From a checkpoint of a small transformer trained on Wikipedia.
Size: 13 layers, width 320, 5 heads of 64, MLP 832 SwiGLU, vocabulary 32768, 26.2M parameters.
Architecture: RMSNorm before each block, rotary positions, tied embeddings, normalized queries and keys.
Training: a variant of Muon for these matrices, 14476 steps.
MLP neurons of a small language model. Each row is named by its layer, matrix (gate and up: input weights) and neuron, and shows model dimensions 240-303. Each number is 200 + 30 x the weight over its row's rms, rounded and kept within 0 to 999. A neuron's up and down rows have the sign that makes its largest values positive.
A block is one neuron, or neurons of one layer that tend to fire together. Before each block is what it responds to, as a language model described it from the Wikipedia text at the highest values.

Year digits after first
L7.gate275,215,203,242,183,205,252,203,128,199,239,245,248,192,247,174,138,133,198,235,237,244,205,240,209,202,178,218,165,194,203,170,217,182,215,214,234,180,152,221,251,189,220,176,187,202,213,168,158,186,244,216,204,176,155,182,225,200,166,189,184,189,162,196,254
L7.up275,214,204,232,176,171,234,179,175,231,238,230,165,204,229,219,173,154,175,242,160,223,179,217,179,168,183,231,222,232,232,185,265,194,180,181,169,229,242,246,175,211,243,198,184,153,200,195,219,160,209,218,145,191,307,198,220,210,187,214,237,243,209,226,204
L7.gate367,179,219,195,203,211,179,154,170,204,225,196,226,249,255,169,176,184,174,191,203,190,158,171,220,161,147,243,225,198,248,132,227,249,193,198,222,174,146,196,212,199,229,231,171,191,188,215,254,191,193,212,262,235,133,228,212,209,181,198,176,220,158,193,218
L7.up367,274,190,201,216,189,183,179,154,188,231,186,223,224,204,242,208,203,175,244,158,171,195,200,224,166,176,169,224,202,204,222,226,254,192,171,209,197,180,232,178,156,179,183,178,143,208,254,225,214,192,227,166,220,210,214,189,149,171,225,233,212,238,233,239

Late table column separators
L5.gate194,171,171,152,244,224,217,150,195,253,195,203,158,223,147,175,243,222,168,227,180,160,202,239,200,204,195,249,259,230,227,170,239,218,182,215,223,244,223,232,164,156,165,210,163,214,206,166,227,183,192,178,197,129,213,184,175,196,221,198,230,214,206,179,215
L5.up194,207,232,197,167,266,222,223,240,155,250,178,283,235,196,164,262,188,208,286,235,209,232,212,186,173,237,242,189,197,199,199,233,222,193,129,271,201,167,241,233,187,218,203,221,209,206,164,216,227,204,172,199,213,137,282,188,216,203,211,168,213,241,217,203
L5.gate203,240,130,240,174,216,196,250,231,161,219,181,153,198,180,250,203,175,205,223,188,180,239,187,194,169,231,247,190,184,153,226,201,175,198,175,135,166,233,200,259,196,188,166,231,194,227,153,158,247,161,149,220,168,197,165,209,185,237,208,219,219,202,192,115
L5.up203,209,191,248,156,164,183,197,172,222,239,217,275,217,215,216,235,175,279,218,141,208,152,201,240,168,267,166,230,204,254,223,186,218,220,231,201,173,163,248,175,167,209,223,204,194,189,203,176,275,257,186,175,205,223,140,219,228,235,190,231,164,197,231,218
L5.gate211,203,219,200,179,275,199,218,267,180,171,200,242,192,202,167,236,279,229,197,159,175,158,169,240,226,202,189,195,207,255,194,202,225,263,182,180,201,241,238,242,169,204,224,154,173,173,158,158,224,174,203,185,206,200,205,184,231,202,237,175,288,226,226,215
L5.up211,176,239,196,188,228,256,177,214,147,137,211,178,186,219,187,217,218,273,153,141,190,179,231,183,221,223,241,213,203,252,197,232,259,217,162,180,205,219,209,200,148,209,209,173,195,181,262,206,233,224,211,168,252,154,221,128,215,235,231,194,220,201,189,175
L5.gate214,172,189,264,166,209,246,153,192,215,232,149,208,195,191,214,192,240,216,171,162,186,209,193,152,227,223,238,220,218,176,180,192,242,223,212,274,152,203,213,245,159,189,192,183,230,257,218,260,218,175,205,208,246,227,214,256,235,160,185,193,126,144,123,191
L5.up214,186,193,257,199,176,143,184,222,182,224,204,227,157,186,166,259,221,175,194,189,243,150,191,182,217,232,184,226,168,245,191,225,194,205,146,217,230,198,197,182,164,165,239,247,184,215,157,204,218,155,187,127,152,214,196,188,218,205,175,188,179,175,263,182
L5.gate226,156,178,187,254,235,237,200,171,197,195,212,218,227,210,211,198,214,203,176,216,194,209,238,243,208,189,223,173,194,150,224,190,225,196,182,167,233,213,158,216,229,215,180,208,215,216,168,209,229,221,232,212,218,209,209,129,206,220,203,187,233,189,189,245
L5.up226,168,218,176,286,210,218,185,188,219,145,230,176,182,210,196,149,157,217,242,192,175,238,195,188,219,186,217,169,191,200,193,188,226,187,200,206,231,160,199,189,262,204,172,216,203,209,227,173,173,163,208,213,209,174,261,201,191,172,155,155,241,179,216,176
L5.gate523,198,141,231,171,162,192,180,204,232,160,204,217,193,129,141,119,207,200,218,210,229,193,190,181,217,172,231,267,231,198,253,178,152,210,226,218,134,173,230,155,236,200,184,159,181,250,219,168,187,184,208,169,219,203,128,189,185,236,268,207,138,212,233,233
L5.up523,153,204,133,193,226,244,217,189,215,192,268,163,193,237,204,241,203,232,164,212,223,146,197,242,265,203,217,198,182,206,128,177,222,210,203,146,172,185,226,213,174,163,189,176,177,176,219,227,222,218,218,190,166,152,264,199,186,186,175,154,173,194,209,247
L5.gate609,224,182,220,134,230,196,147,160,185,188,173,223,162,205,200,262,245,171,203,254,201,175,280,174,237,198,233,252,140,204,209,145,175,193,243,173,224,238,232,122,230,194,242,184,177,200,203,252,149,236,226,186,193,185,190,199,187,213,230,204,196,132,166,242
L5.up609,170,168,208,211,203,215,209,154,126,187,219,195,203,229,162,172,199,225,190,226,260,166,232,232,159,218,247,138,226,200,225,189,217,231,171,173,163,184,172,222,159,180,170,184,181,270,230,181,249,222,235,194,194,247,180,215,201,220,203,143,222,246,261,180
L5.gate770,243,140,203,204,189,176,272,203,200,244,147,223,222,199,270,189,180,196,186,227,264,181,194,270,227,267,207,239,145,252,226,208,197,153,217,258,182,212,164,180,188,210,196,181,181,223,220,217,163,188,157,146,210,256,161,194,170,180,171,208,173,155,214,196
L5.up770,233,176,235,223,227,216,176,134,185,196,157,195,199,244,210,244,200,211,260,224,159,214,195,225,222,239,198,250,213,200,219,179,220,214,237,196,212,217,131,208,217,171,179,168,168,182,194,250,218,190,198,230,193,191,213,285,204,193,250,166,136,169,216,235

Person possessives and actions
L5.gate118,200,172,189,170,213,253,160,238,222,165,215,190,252,175,185,175,184,193,221,218,253,163,169,224,209,222,169,270,250,141,188,223,224,192,229,189,145,231,205,174,228,186,220,159,173,211,157,253,243,170,199,222,148,196,159,200,195,219,211,206,229,251,201,202
L5.up118,177,148,216,210,182,192,182,176,210,126,204,167,164,219,190,171,165,196,193,252,183,222,166,209,232,238,162,163,207,231,245,187,162,176,177,200,149,205,202,235,185,141,217,199,249,171,281,218,172,160,190,182,224,240,221,224,166,199,171,219,166,213,178,210
L5.gate131,165,173,255,178,137,236,162,251,136,146,240,189,185,177,260,210,238,192,204,225,232,163,227,219,203,165,196,222,201,164,212,217,180,223,181,207,244,203,162,218,239,231,158,187,192,160,160,224,165,175,122,132,220,214,223,157,226,220,222,162,173,173,249,219
L5.up131,203,196,220,209,184,174,206,191,258,196,176,228,193,200,187,164,213,239,193,220,196,220,195,210,194,192,200,197,209,161,191,225,207,99,160,225,214,193,279,195,156,238,229,207,180,216,218,210,238,219,157,175,173,217,163,167,174,140,205,219,156,165,134,212
L5.gate209,189,166,221,188,190,287,216,201,210,248,252,168,209,177,187,161,202,190,188,230,182,160,195,193,189,196,214,229,225,206,168,260,170,139,223,220,224,179,227,193,200,203,199,160,188,229,176,212,199,171,187,192,207,146,205,196,154,146,199,236,139,193,173,152
L5.up209,187,194,154,192,142,221,213,167,133,213,236,177,187,208,223,197,138,208,195,131,150,233,180,191,181,202,225,188,184,224,229,178,236,232,135,191,207,191,244,196,207,199,227,183,278,214,208,181,200,143,158,176,145,205,158,251,181,205,153,193,234,169,204,183
L5.gate405,176,169,194,185,183,134,183,237,179,198,174,182,224,160,166,239,266,201,204,247,238,211,172,202,188,172,151,221,197,203,172,241,155,213,255,195,163,228,169,274,235,207,246,173,123,175,209,209,181,253,179,175,273,259,177,208,144,243,227,260,209,207,162,183
L5.up405,178,187,199,185,198,221,193,206,251,137,175,200,187,185,224,158,201,186,226,146,220,171,213,210,215,209,155,207,185,149,198,199,222,171,209,229,222,188,268,225,209,210,187,209,191,129,198,185,213,215,193,196,184,219,208,202,159,164,229,175,264,211,204,215
L5.gate457,210,200,197,210,224,243,184,179,201,263,219,200,219,178,233,271,161,191,177,174,211,208,254,168,243,227,197,233,204,252,190,147,176,210,179,211,229,237,210,224,176,207,192,231,144,201,222,304,188,145,183,160,209,244,204,218,227,221,222,252,217,161,215,189
L5.up457,178,204,235,186,132,165,179,185,217,183,224,200,226,174,147,212,175,226,238,196,228,216,156,198,207,199,204,201,214,166,215,189,215,213,177,222,146,209,163,198,189,222,188,196,239,135,213,207,235,217,185,179,148,205,257,186,164,200,233,178,255,197,178,149
L5.gate545,234,177,231,164,196,193,193,169,244,192,202,155,200,232,242,213,191,181,229,210,200,205,195,124,200,191,231,190,251,256,190,198,197,222,216,228,204,155,211,177,264,207,251,172,208,171,177,167,169,202,174,196,204,172,181,179,259,184,220,193,217,183,230,258
L5.up545,210,211,216,202,187,172,217,227,159,195,209,140,173,260,226,201,170,248,220,189,187,168,206,174,183,203,168,231,189,237,173,195,195,190,252,207,266,201,203,212,218,203,189,177,193,234,262,220,182,197,187,225,228,203,212,192,210,130,159,189,246,213,196,150
L5.gate701,219,148,220,181,207,217,249,227,206,210,152,215,225,199,149,192,171,271,191,124,261,205,163,212,217,201,248,235,179,202,202,197,179,212,188,217,193,202,212,200,210,131,216,168,177,217,221,171,184,261,217,202,256,220,138,218,180,218,174,158,218,192,237,190
L5.up701,244,153,195,204,212,220,234,159,197,199,155,170,171,192,220,195,168,155,189,154,213,144,207,195,212,161,221,195,280,185,169,185,245,192,171,203,204,187,234,194,197,233,169,180,224,211,187,148,217,189,196,213,220,182,207,193,246,163,219,162,223,163,241,215
L5.gate786,187,191,249,158,194,266,150,206,189,227,221,164,160,215,237,183,179,158,195,141,241,184,144,179,182,241,188,148,217,204,135,225,157,192,221,218,202,174,242,196,185,273,141,185,127,172,201,195,199,174,163,215,214,190,238,220,207,162,173,202,222,247,246,207
L5.up786,176,171,204,123,204,252,224,255,193,217,197,202,183,198,187,258,204,185,192,103,220,209,195,158,166,169,202,164,176,222,164,231,230,224,236,245,232,202,264,196,217,146,178,167,228,220,208,187,271,201,183,174,145,174,236,159,222,188,210,208,194,132,204,164

Table cell separators
L7.gate193,202,203,243,249,209,200,209,209,246,146,220,217,276,160,179,236,231,206,236,190,187,199,227,264,204,232,207,234,181,243,198,222,245,215,225,113,200,158,226,203,203,204,169,206,213,181,201,209,207,183,201,160,193,183,172,186,193,184,206,201,211,255,191,179
L7.up193,198,210,208,195,183,202,231,155,200,208,146,242,223,187,180,193,207,201,182,179,177,234,163,242,247,221,266,135,217,217,221,225,194,223,220,215,145,222,169,185,216,173,218,205,169,151,248,170,185,250,175,204,178,193,191,210,200,172,198,175,182,218,233,272
L7.gate747,195,170,225,233,275,179,227,189,243,226,180,231,212,182,186,199,196,198,179,206,187,208,231,203,192,197,257,203,225,188,220,147,233,201,239,271,195,176,203,229,178,171,193,249,166,163,221,251,156,146,168,204,191,207,150,243,179,186,235,171,223,219,193,214
L7.up747,205,188,196,212,206,233,198,154,205,189,194,210,189,202,220,237,216,188,236,239,249,116,184,262,249,219,235,191,198,180,224,234,215,154,166,182,197,213,176,128,204,141,204,218,193,208,246,206,218,205,182,250,132,127,146,192,239,185,186,184,205,180,187,187

Formulaic name and year-range continuations
L5.gate70,234,218,248,141,186,198,196,162,177,251,185,242,227,197,180,189,157,169,147,234,202,171,223,219,205,170,197,205,200,221,155,234,198,175,217,197,260,167,182,161,141,226,208,192,165,184,222,196,227,276,214,229,194,208,206,216,155,173,163,220,221,210,152,176
L5.up70,213,227,208,232,187,171,181,190,273,214,180,225,214,171,197,179,234,162,181,186,236,213,211,151,223,262,175,157,199,256,174,190,212,203,215,204,303,244,171,156,164,221,195,144,184,179,209,222,202,253,176,222,217,213,218,213,219,189,193,182,211,201,182,214
L5.gate85,201,189,192,163,220,195,228,205,174,202,194,236,202,191,234,261,217,178,200,214,141,180,195,243,251,194,187,215,265,203,147,203,195,223,172,153,219,221,185,219,217,168,215,177,177,194,193,178,179,205,174,165,216,156,220,218,215,191,219,193,167,234,205,216
L5.up85,208,186,190,209,219,185,177,218,173,198,135,245,211,260,163,240,218,203,181,158,180,169,175,166,174,210,234,220,227,209,195,175,224,216,112,234,174,226,169,187,212,213,255,212,208,214,184,170,165,233,216,204,182,199,225,181,175,226,197,219,201,202,163,228
L5.gate159,248,203,162,229,240,199,190,200,268,220,169,196,192,203,250,208,183,155,227,217,183,245,188,164,163,212,210,221,168,214,177,187,164,154,191,205,178,199,140,195,207,121,204,208,206,166,184,242,188,188,216,141,229,178,192,195,189,146,208,220,131,204,206,160
L5.up159,158,201,211,168,248,242,200,147,214,232,159,244,226,196,182,188,210,177,190,244,208,237,211,210,173,158,182,207,221,205,265,209,151,128,189,236,156,225,216,186,194,203,167,177,236,193,197,202,215,220,195,169,253,144,216,186,193,210,200,164,192,148,207,220
L5.gate429,239,174,212,211,231,142,152,216,155,229,188,185,244,205,128,179,167,190,183,200,213,195,226,190,229,196,229,207,181,127,223,212,228,248,198,211,243,232,179,195,194,206,222,182,166,262,211,232,195,208,193,219,176,198,208,205,198,150,216,164,196,206,172,265
L5.up429,267,141,232,216,245,171,185,219,250,209,184,200,241,168,215,211,134,189,201,210,211,199,156,172,201,213,228,206,237,171,205,205,160,225,93,207,204,184,252,183,156,187,140,191,196,207,188,206,178,222,193,162,188,218,165,272,211,197,213,201,172,196,214,175
L5.gate584,208,207,219,145,211,201,141,162,235,178,185,185,222,248,237,169,182,176,261,218,182,201,187,213,164,209,211,185,166,197,241,212,201,244,204,170,188,170,209,242,231,211,188,197,223,238,197,208,231,242,198,227,183,189,219,195,200,193,227,218,249,168,173,215
L5.up584,182,225,213,198,197,229,174,190,201,248,176,204,263,195,127,192,197,228,180,136,161,190,222,177,202,194,197,198,219,214,194,234,221,186,152,177,184,197,186,223,203,197,145,198,177,233,164,222,176,194,261,181,209,210,239,232,234,247,227,225,255,178,221,219
L5.gate637,198,197,211,212,235,207,211,203,168,165,173,193,177,232,231,204,204,197,180,264,132,131,132,201,260,202,195,194,269,245,154,175,226,213,157,194,182,180,202,217,185,278,149,238,209,183,200,252,186,189,198,204,161,257,202,123,184,182,205,174,222,215,171,195
L5.up637,178,253,177,214,208,149,211,194,244,163,205,147,176,232,221,189,197,212,182,210,181,164,159,222,178,199,179,200,205,182,142,208,260,251,240,158,202,187,216,216,188,166,204,212,225,168,191,216,183,162,149,269,199,181,180,252,179,233,223,190,169,229,168,165
L5.gate685,257,188,204,198,197,270,154,215,170,217,223,190,200,147,219,184,218,165,232,186,160,120,188,196,215,191,223,262,215,212,216,209,234,184,178,203,219,185,164,233,197,182,198,164,193,175,209,219,219,177,161,193,215,189,226,237,194,221,181,218,182,187,213,197
L5.up685,236,243,250,199,186,219,203,192,221,186,193,206,275,194,213,205,184,195,255,184,193,182,217,192,173,156,207,230,158,167,186,212,204,238,227,156,172,268,184,155,210,211,167,195,217,191,192,174,224,215,206,235,213,200,166,185,194,213,160,160,184,201,185,213
L5.gate724,203,199,222,193,200,195,231,244,191,180,124,167,228,213,182,158,231,201,231,186,169,189,233,196,184,232,171,162,264,219,175,195,174,208,179,187,190,236,162,184,117,221,205,188,191,252,233,177,136,264,207,237,237,212,173,197,177,236,199,221,195,145,238,179
L5.up724,154,197,176,216,209,195,204,187,211,191,209,247,251,207,169,294,132,190,204,175,212,210,201,192,229,194,196,190,202,188,220,187,188,215,166,234,164,234,191,263,212,237,235,176,248,193,223,188,220,189,204,186,196,186,166,177,172,239,181,173,186,215,171,195

Year starts and modals
L9.gate125,184,228,227,183,144,199,243,164,231,246,187,229,206,212,185,172,214,194,223,237,154,200,219,209,149,166,190,299,178,239,263,196,230,178,214,204,187,190,169,175,178,231,188,147,163,215,171,220,214,189,171,260,234,246,190,181,187,177,214,237,181,194,202,193
L9.up125,149,200,208,152,208,223,198,167,199,223,181,202,188,201,208,204,198,227,214,166,180,190,235,152,218,209,238,211,240,203,219,193,215,218,168,205,225,168,211,192,170,206,179,181,218,191,178,240,234,232,225,212,241,205,242,158,238,276,133,204,196,205,182,187
L9.gate350,198,233,247,193,194,201,163,156,214,220,188,238,210,206,187,196,216,176,185,192,246,229,201,198,192,225,180,197,217,223,226,212,210,170,168,225,206,195,259,213,154,207,271,189,234,210,196,182,200,216,180,258,200,181,146,182,182,229,214,196,201,154,161,171
L9.up350,161,162,207,195,158,163,196,235,207,266,222,232,203,162,195,247,219,207,225,246,193,167,177,182,206,210,197,217,231,159,192,209,209,168,189,191,208,200,267,245,153,199,155,139,185,180,201,194,226,288,186,123,187,195,171,206,190,237,203,179,210,172,210,194
L9.gate531,145,146,148,188,204,232,167,239,133,231,227,222,170,144,234,174,179,168,131,175,216,183,167,239,165,211,160,180,186,180,284,168,206,199,202,184,293,245,259,213,203,204,231,197,216,222,171,208,204,195,158,178,214,157,180,189,133,211,210,196,205,154,235,168
L9.up531,155,173,155,236,178,173,209,223,129,229,178,251,187,254,186,205,276,174,223,216,215,199,188,139,156,181,216,174,188,174,244,217,190,200,215,199,225,202,173,191,204,201,226,223,182,195,225,210,226,177,204,251,166,206,178,181,215,209,211,210,233,197,208,201
L9.gate607,209,225,174,153,199,186,239,198,219,215,137,221,186,182,127,249,157,204,250,220,163,195,245,212,181,179,166,243,123,246,277,201,203,165,217,230,197,215,214,139,154,194,234,215,203,127,250,240,221,178,223,145,196,169,213,214,177,200,203,226,254,126,188,244
L9.up607,186,236,217,150,216,196,204,194,215,160,173,228,180,204,156,232,237,169,215,178,236,208,246,205,185,232,220,211,183,216,189,184,185,148,198,210,147,231,190,183,200,212,193,152,200,191,170,214,208,228,213,188,139,178,176,197,248,179,172,191,225,213,220,241

Possessive and article determiners
L9.gate205,175,191,221,236,160,251,175,233,240,208,213,214,177,218,230,238,169,120,222,211,257,207,208,199,243,256,148,280,189,278,245,179,160,217,221,171,217,264,153,201,138,213,198,225,208,203,166,178,199,160,187,199,221,220,143,236,192,205,162,173,198,162,167,183
L9.up205,207,183,264,222,155,217,164,179,238,196,180,209,193,208,177,206,153,155,184,143,259,200,232,214,225,193,182,214,249,248,196,200,176,218,208,168,205,235,207,189,235,169,167,237,215,203,238,243,173,179,165,174,181,208,212,195,139,178,194,215,243,166,232,195
L9.gate276,188,151,240,170,190,200,196,164,180,197,191,214,218,218,248,196,227,143,246,227,196,212,160,222,233,225,143,210,240,226,163,207,224,202,231,187,175,168,253,293,244,229,146,180,190,186,193,229,209,214,150,156,196,199,216,169,213,198,168,173,159,154,181,231
L9.up276,239,215,208,228,220,150,251,204,225,155,241,224,166,216,160,216,237,146,226,235,183,199,223,198,152,229,202,225,166,202,196,216,253,238,211,147,176,177,224,149,216,194,200,247,196,190,261,270,203,153,206,238,235,178,170,238,273,209,198,232,164,152,193,200
L9.gate388,215,183,196,211,205,170,193,167,242,251,219,204,175,186,213,225,193,186,220,239,213,238,213,237,181,205,206,229,184,160,239,222,203,171,228,211,232,185,192,195,209,196,206,142,201,184,218,139,210,168,204,186,236,241,217,190,243,225,247,214,273,182,169,215
L9.up388,221,207,206,241,200,179,233,223,181,206,185,176,164,225,187,249,180,233,138,223,202,186,178,183,241,210,182,235,170,201,148,255,146,151,221,238,237,185,194,235,232,226,218,217,178,176,158,183,163,195,126,168,191,214,190,186,219,220,194,201,211,167,149,178
L9.gate806,170,202,190,208,195,236,188,220,157,139,204,210,169,219,213,197,233,191,253,210,213,233,246,166,188,262,178,231,181,191,154,144,219,163,225,231,193,218,215,195,200,185,167,223,165,220,186,192,230,201,180,204,198,191,161,209,202,187,219,191,206,167,208,183
L9.up806,146,222,174,210,178,207,204,217,192,218,167,200,196,148,234,248,142,185,250,196,183,213,233,190,187,268,180,185,161,206,168,209,226,187,203,262,149,197,200,212,158,193,167,177,206,175,196,219,219,224,148,241,224,152,220,230,184,176,145,213,196,178,194,189

Indefinite articles, determiners
L7.gate157,209,187,180,164,134,186,182,194,165,204,152,213,180,187,177,183,200,189,161,209,241,228,181,186,202,230,169,212,202,253,184,179,198,122,204,226,185,147,193,208,155,236,178,252,186,260,173,207,184,169,219,127,238,207,161,241,172,194,218,223,253,176,175,228
L7.up157,204,229,164,199,230,185,210,192,188,170,173,198,183,194,186,217,174,160,165,232,243,165,175,209,202,256,160,192,227,174,193,226,223,145,193,209,176,232,215,220,204,190,190,205,208,228,172,198,215,178,194,176,248,203,198,186,196,244,151,268,246,183,174,232
L7.gate705,215,209,197,176,198,192,174,259,215,212,201,163,192,209,188,180,223,248,141,247,252,244,169,178,206,275,172,213,235,203,182,263,225,146,271,244,203,240,231,199,234,186,188,181,180,168,185,250,187,211,226,203,223,191,209,173,268,201,257,215,205,148,185,147
L7.up705,210,210,140,163,151,198,232,282,223,187,224,173,157,161,205,177,230,235,229,184,201,242,176,149,213,219,225,147,165,213,170,197,229,215,210,207,179,188,204,195,238,184,184,178,187,153,240,180,163,236,164,221,193,201,239,142,183,239,207,195,218,221,187,186